From a checkpoint of a small transformer trained on Wikipedia: no biases in attention or MLP.
MLP neurons of a small language model. Each row is named by its layer, matrix (down: output weights) and neuron, and shows model dimensions 0-95. Each number is 128 + 32 x the weight over its row's rms, rounded and kept within 0 to 255. Numbers have three digits each. A neuron's up and down rows have the sign that makes its largest values positive.
After each neuron's rows, "fires before" lists the tokens most often just after its 100 highest values on Wikipedia text that the model never trained on. A number after a token or word is its count.

L9.down1429:166100099159047124073142104150118149132147093132121123100138129143120156110214149103078090120156141109109096131111156134137144166126125079106170119109114145135151132098092083124135104143108104095102125126196166161128139190169170114182097087158172122142159144184150127197113162135171101077
fires before: "1" 40, "2" 29

L9.down1010:176200127141107084102076167134118116182133179112089132138125170169161087110126161173118151185061184146125127127173145102086193159110095156126136135075106108137101127077110033082108160117079160131045147127136146090082143187140120145209137134092136133097095170118121118094131109110166115124
fires before: "\n" 53, "-" 25, "|" 17

L6.down159:145093109154110095131104190174058112174175225148124132101142178138132127135128125160137103125126180122143085145126137103116149092126095108127187114113120118119080170095147037147112109091098115171146187139099178154173162151169149145177121133118056177168090192099176143164097129148134113141
fires before: "\n" 75, "-" 9, " " 4

L6.down1676:131131116226136148130128206147129117150107151121066159141089117201118137141149139115115117114123076125173103123089136145176094171136123105150111103070198113077166057099081096169125101165142197099123163149138146156135150141122118164127092153148094090101105128115035177139133153114169129086
fires before: "\n" 29, " the" 20, " " 8, " The" 5, " It" 4, " Earth" 4

L6.down822:096130126122091037097113178126117155114182134130148118151118146120083093148095087102115119181100185146096142118110082142125122130165168095116107071124148125109078131129133065121044162109132143122152187133159103159153073147098208096204107120113079104130145115127144127101099092162196196104
fires before: "0" 48, "1" 19, "2" 4, "==" 4

L4.down1198:085045100149127131127131134112131111056112128098099110184140109122099105113145123145107152125121114122125142090163124094113112152074062185087107222115163100095069105184124089123168088088024143074130117096130104120187195168149153166110140148089108175077119117167061096099164047140115121111
fires before: "s" 23, " to" 8, "ed" 6, "d" 5, "on" 4, "ation" 4

L6.down1040:097131196178081137105103142140115187136122109125148116141166096204140088172126146092122152153130162160107135090116151099115099200106090076146105054143181152104117115157162110133136150103068160160084082142165098169127131111110118176219112123137090158131150159120160173102139154176105100136
fires before: "5" 16, "0" 15, "2" 15, "4" 14, "1" 10, "3" 10

L9.down1391:206141209113154109084155155124119122069106155154121106149217127059124087135117148121114086087141178113110060150122153025154138140091100176093087092085130124139157140137138146140100132075047166116159127138141099122131146160130162132063120160075128145057145150115101110135119132155061127128
fires before: "|" 56, "|---|---|" 6, "|---|---|---|" 5, " |" 5

L9.down927:072104140129089108099107123174086170135178165138154131153173139129093181120150130156134130181194205115155117096158119108107168139061127113132097084141156128112136128124120070133151127136145141140116139157121100102099162159135102134120138127059123101125106162128124118118157131107146136147
fires before: " " 39, "0" 8, "3" 7, "5" 5, "4" 4, "1" 4

L4.down1111:136081129139106154136143145130108156086126041114095159138148174189113145127145085099126086164121135155176116114179168144168103150125096161109216168087121136168079145122106125104171143144129095073114152099155124130140173163119136147094129134149138199128140136149127140149114127054187081103
fires before: "9" 27, "\n" 16, "0" 15, "8" 9, "7" 8, "6" 6

L9.down225:090150064126090138185153089071113059109137143130093175119164151106107157126139136218140098050176105107063119134108129118125131130093081121166114105158142104179129114131173128195137138054130057153092090123169129139086153116137132129154089189132100177160060142126121160139122111073164147140
fires before: "." 64, "\n" 8

L9.down259:199169161129143164136150155122149189135077104121115171181106121082164107115171136112107145168127121169083125132144135134203082103074093108147153140096119161164148080140138188125128088146077082190166069095147156104123114141164106122128120120162133104129122138099095169197141117148067136126
fires before: "s" 24, " of" 10, "ion" 7, "u" 5, " known" 4, "ions" 4

L9.down146:068141146115111165174124135136053153093046110145126152116111140081154075115085116121089095167121152116082105176158079144139147180126077089149121173136108099133156174087214192130118141081158133116061128133126098155095104161094124117153083125111117134097101114119141132139087134100144128153
fires before: " " 55, " |" 14, "1" 6, "3" 4, " (" 4

L4.down1305:164151120147122146118117169147159177100153115123154150083145080136130134140140131094035119128074118100166132068165125115075179160110101103120137170134144118101110081109118085171147106131112204158124171155177114063063093220135149151151113157109085103138087117109108129163054139098132139157
fires before: " the" 43, " his" 8, " of" 5, " this" 4

L9.down669:123151185113077128122083190167099157133138151151093197106160142146111048207138140152097130188165136084212139074185150138137113123121111114089162075125134177153135132168075130084156123127108146117193127097125090131090099195100069087147051149119119102134097127105148073144093119132103191119
fires before: "2" 51, "0" 9, "4" 4

L6.down1494:124109124108125107115072168139121132124142173118138136115125126165150133083145145132132128157142131146071146155130080160058118102118157080184156111109194159160093176134132135108095126117123135108142160135131148158146135115145128151169094107112075116108126128142118165090096096096183159147
fires before: "2" 29, ":" 24, "1" 18, "0" 8, "s" 4

L4.down558:153127123086170095123137112094170091147138090098137075112141110159141118071110174023131188101119137085157127079144102171152139168154116178117099134152112079170117122074121054172105098157095152113160156128187121102162084111119136050134100114158128087091136097097165067055105085120145128165
fires before: "2" 31, ":" 19, "1" 17, "0" 12, "9" 4

L6.down1373:198101125141154148126092150105065056137110123134114131139203143114113150155183123124163062133114086107154121135118098112109096110142178119188126095148119153090134128147144105070088136191141094107107136074128093112133179139062096181122106119151094121119146133144152106085156139164157179173
fires before: "1" 17, "8" 12, "6" 11, "2" 11, "0" 11, "4" 9

L6.down1039:146130174133123147153147100142112115135161184142150119134165167124222117117096088140161109081173105105079132104191096126146098191142114151137146101105050125114160083175158121184201128120112141093146116135147145098087179193149142139118116118134063198104118143071142096097151100086127088149
fires before: "\n" 96

L9.down351:151093169129096152162153177155055045128160119177145106164126112133130111180119117147126082162167165125116142150116101136172118126158153070174046116184116119107092075164105067121111130091116105178142126172174134185131094160115140123188127131097139118159136126140169187115153148139201123111
fires before: "\n" 70, "-" 26

L9.down819:142076113146115123130118202100182143140106111116114087140132111106051147127127110080084183147094113109167115117098125072092115203125159111137060087094098110093132196113083082171055113143104160160137186078177121155113126163048105144073095108164144068134161192058132184188099172142095165108
fires before: "9" 23, "8" 18, "0" 14, "1" 13, "6" 9, "\n" 6

L6.down1371:117188100072081087067122089106161143147104113149153140147115107174073165093110126157119058154150148144141128137115109159070151138091126077190128158070113150174123177158118052160112121177106120075102183137123113101148102139088113145138152168165140123157214139115131134168135205086145089157
fires before: "4" 17, "5" 15, "3" 13, "0" 12, "1" 10, "2" 5

L9.down939:139122103142161186116056140181158113182127081167173124127126084098081085127073121152132113086122129097129141169104119106099159174119107143104094177103172128122063151160108165168135096117145126052147159154134156115131097157053108127157136068116149124096106170140115084101134132140134104044
fires before: "2" 32, "1" 19, "9" 12, "t" 4, "7" 4

L6.down921:155123179126101111104163106139082090131163135169101106147108155101141128124133121095164145136142062137167090141162132129057160200123150162110133110148127169094115113115180045157140109103102140125154102172120073172096162146106109128094078136144072156121106139071138111118172113105151186140
fires before: " " 52, "\n" 15, " I" 7, " G" 6

L4.down1094:089143165142178133150101124105093168122162172066117102117090105160124083083095100156070112108152135075124139090176151153114164164111088145130176135075093180109138079149148080092111183121101133099161111158136125170124125168148149203117083071099172149144124174126113150114128152079176169131
fires before: "---|---|---|---|" 24, "\n" 22, "born" 12, "The" 4

L6.down93:168164126116127062101080183143131145181170126134146159160128208129160142168118134165105123137141111118082099110058160053117096123100125154123128153106147063121150147190149075133055191086074190131135070121150106135125127159073093186167150132109143104118161157181104152074073092114123106121
fires before: " |" 30, "–" 11, "." 8, "'" 7, ")" 4

L9.down19:094099137105145139090158059127102163119125099112208115123164142141111110112199113131093146133126114126140141095103145119132135113152126143179101176117070160120152081137062095123124141139107109121188170175095159189125131136127186127086171152204147140138128133155115092195128156138127099123
fires before: "1" 21, "0" 20, "2" 19, "7" 10, "9" 8

L6.down474:151091127095168136119125155175092108112156190150156141122145100124171087144154103135136132129142121136190109116107133074116103130158136100156191100088124159101133151124086071132137135138114164122188124198135109144127162124126107128114112131143142163098161171120114130117164110143113161073
fires before: " |" 43, " \"" 8, "," 7

L9.down1107:120117143149120121119111176146184087114121104096147179115117105140091150121145120149152129141116165096145124113139123112128099133162127154072156167104108132130103089097080121134154124116161189167147124139143083164146127177119108159162138103120089111097171153142148158097133109134099190100
fires before: " the" 51

L9.down121:110136170106111122153099125124073135106112108084145196127129127126133093106143103119142117092064145141129131125143205118100137124138174077168109167164135121117126175131129043170120103147109107128100197135105129175143115062101161154134081122102103145127126119079154142153131139099179130123
fires before: "0" 19, "," 18, "5" 13, " million" 7, "2" 7

L6.down236:179110128144101187091129137217102088169118064137143145102136115064129081117206159089159111135112171058137127089091143136131142096106143151108115184079150178126085130119079159100104129126188087080101128139134165158120185170175154140168158173212117185134144097139166096129098133141130088131
fires before: "1" 22, "2" 14, "9" 8, "8" 6

L9.down1507:099139200211148129084152099111166155128061119109198177185116114136189135131163150087166127064137099131198133171099155134148098196167119147105124127196130190092128166123157117130054138132158156148094169088177168170138139047135169145147126118115100131123105092088091162150108148136136146171
fires before: " of" 20, "s" 20, "." 14, "," 7, " and" 5, " " 4

L4.down620:153164140101143102134071150158141089132066132111082103176140098168158074109082098100179143074127129100081084125109070159064134185143101116165182168124142146137110096130129057122138118167141108101150157083108210098141099086136080160129114103151102097097148149148160191110110078160128144122
fires before: "1" 17, "2" 13, "3" 10, "7" 8, "6" 5

L6.down1048:069148123115088171136120131103087105098132157135112119098125103085150095152180123081125112201156187092124137121126123105134094121128099115177129141106088124147078126122148103114137135163098137165076176101086153167098122178142120112161125159153149137133131117103139150097132132147178121114
fires before: "\n" 38, " " 33, " |" 10, "." 4

L6.down1598:106116122105172133142118163120158150059151157107128114225145017134119133116133172130166133135142116110137145123055162169100125113117057073150141108076151150100154150127191093119095111112093146077151114134106090155140188150151113188105161144176089160144134118128110105209109147148138109160
fires before: "s" 88, "," 6

L9.down1463:090116159149156115121086157151106144160102157136137163102131113149123123138139159130096106132106120078120150073136101138123158118084143067177112135129133064170131140096120113109127149157130176117126129098151148137156151097073173226188093160151135151175067155164107121122177089123158140123
fires before: "\n" 60, "-" 27, "|" 7

L6.down1411:096149130133146149102140152084143136179115217130097131039118183111129171177083137161175080099191066077158170091055123135171073158097068120083190128161194160167083194095136121142151145144098105153117129102103140153181167102127101147155182114149125139080117154118141069124094094110151124095
fires before: "1" 19, "2" 16, "0" 13, "5" 7, "8" 7

L9.down897:157166157125170087172092145175129167122072178145138167138181120122155129111124130148151138121176139131187155186095143062109076125155077156121110143150137080123134135154127152090106130141048108135098135112167087090141147122107173145083164152167088139108127127127102145151110087177067100105
fires before: "s" 54, "–" 4

L9.down103:095143073116162133132139087141125084111106136144123138157151141191139120176093113101128097131122200131134205093152150140125162139089124123092124171100166185123123142120098112113075050169100128170093154092092114170148109085146124163113053117122147072168107138083159102139135106119162140107
fires before: "0" 19, "5" 14, "2" 10, "6" 9, "3" 7, "1" 6

L9.down1165:104088133142191079154127158141125166137096116080153102112175126118171135192142115107075132123176153154212118146077127106164147109110125059181194126193168137119151169126139094144091141161162153138124108138160159116100123125155119073148119153129086122112138097117098083156135127061095063148
fires before: " |" 25, "==" 12, " \"" 11, " ==" 6

L4.down235:090092180173138177057163134136124175173096164069157106101097165150125133069132121118142093132103130108182142099083133185094094069111063112125104093100139185150138087091087092153133136080150119112160176188075145101088104119104159186153143140140135131110121119151121106136128113155131164147
fires before: "0" 23, "7" 12, "9" 12, "4" 11, "2" 8, "6" 8

L6.down1206:142129150173138123152075127136109109155107166171175106128140052153136101114155171174125057114111197146139124078139158176098118163130111109163086126084134085084094143126116088115061078131156096128180152138153149163131137153134125135155160105096104082134129178161127117099123128155198142138
fires before: "-" 23, "==" 12, "\n" 11, "===" 9, "|" 8

L6.down1468:144153160165103064156125142118056154139067134036118119184088146112149102066083140094182143178136142134150087088115127116110120164151141135082075172143113102153132136094098086169120097177133089087090135160089187171170115125073144162145131142127110082111148112112144147152086140153153136138
fires before: "1" 39, "2" 17, " " 6, "7" 5, "8" 4

L9.down151:147137147135102118120130160110153086155178143063138132098143129123188133124113118108169103128132177188157112184166133056155171166126123122098158155107110094141063114125148031160154156090165110124142132145130155153111120129155170121074148122094125191104120138167149132130107181083110120119
fires before: "\n" 77

L4.down907:165126136109109083053141078111130102071112105039149068167101066175128146109114131126100080136105112060173126134103109136141059106124086135184122102117121151155181117168130175057111092159103064083098065107109166178155119140072154124148096129149133115097098183123138098109178107168095139134
fires before: "." 25, ":" 23, "-" 8, "2" 6, "0" 4, "s" 4

L9.down1089:102125112126148131156122132129180090101065054118149122137142141090183099133057136101148150101119175084114111120145147147110121157167127139093151141065106148162100159138169120222147101177187157078083119117083087112160159134104152185129107127119164082134131108139139110063142153172170085197
fires before: " |" 30, "1" 23, "5" 9, "2" 6, "9" 6, "4" 5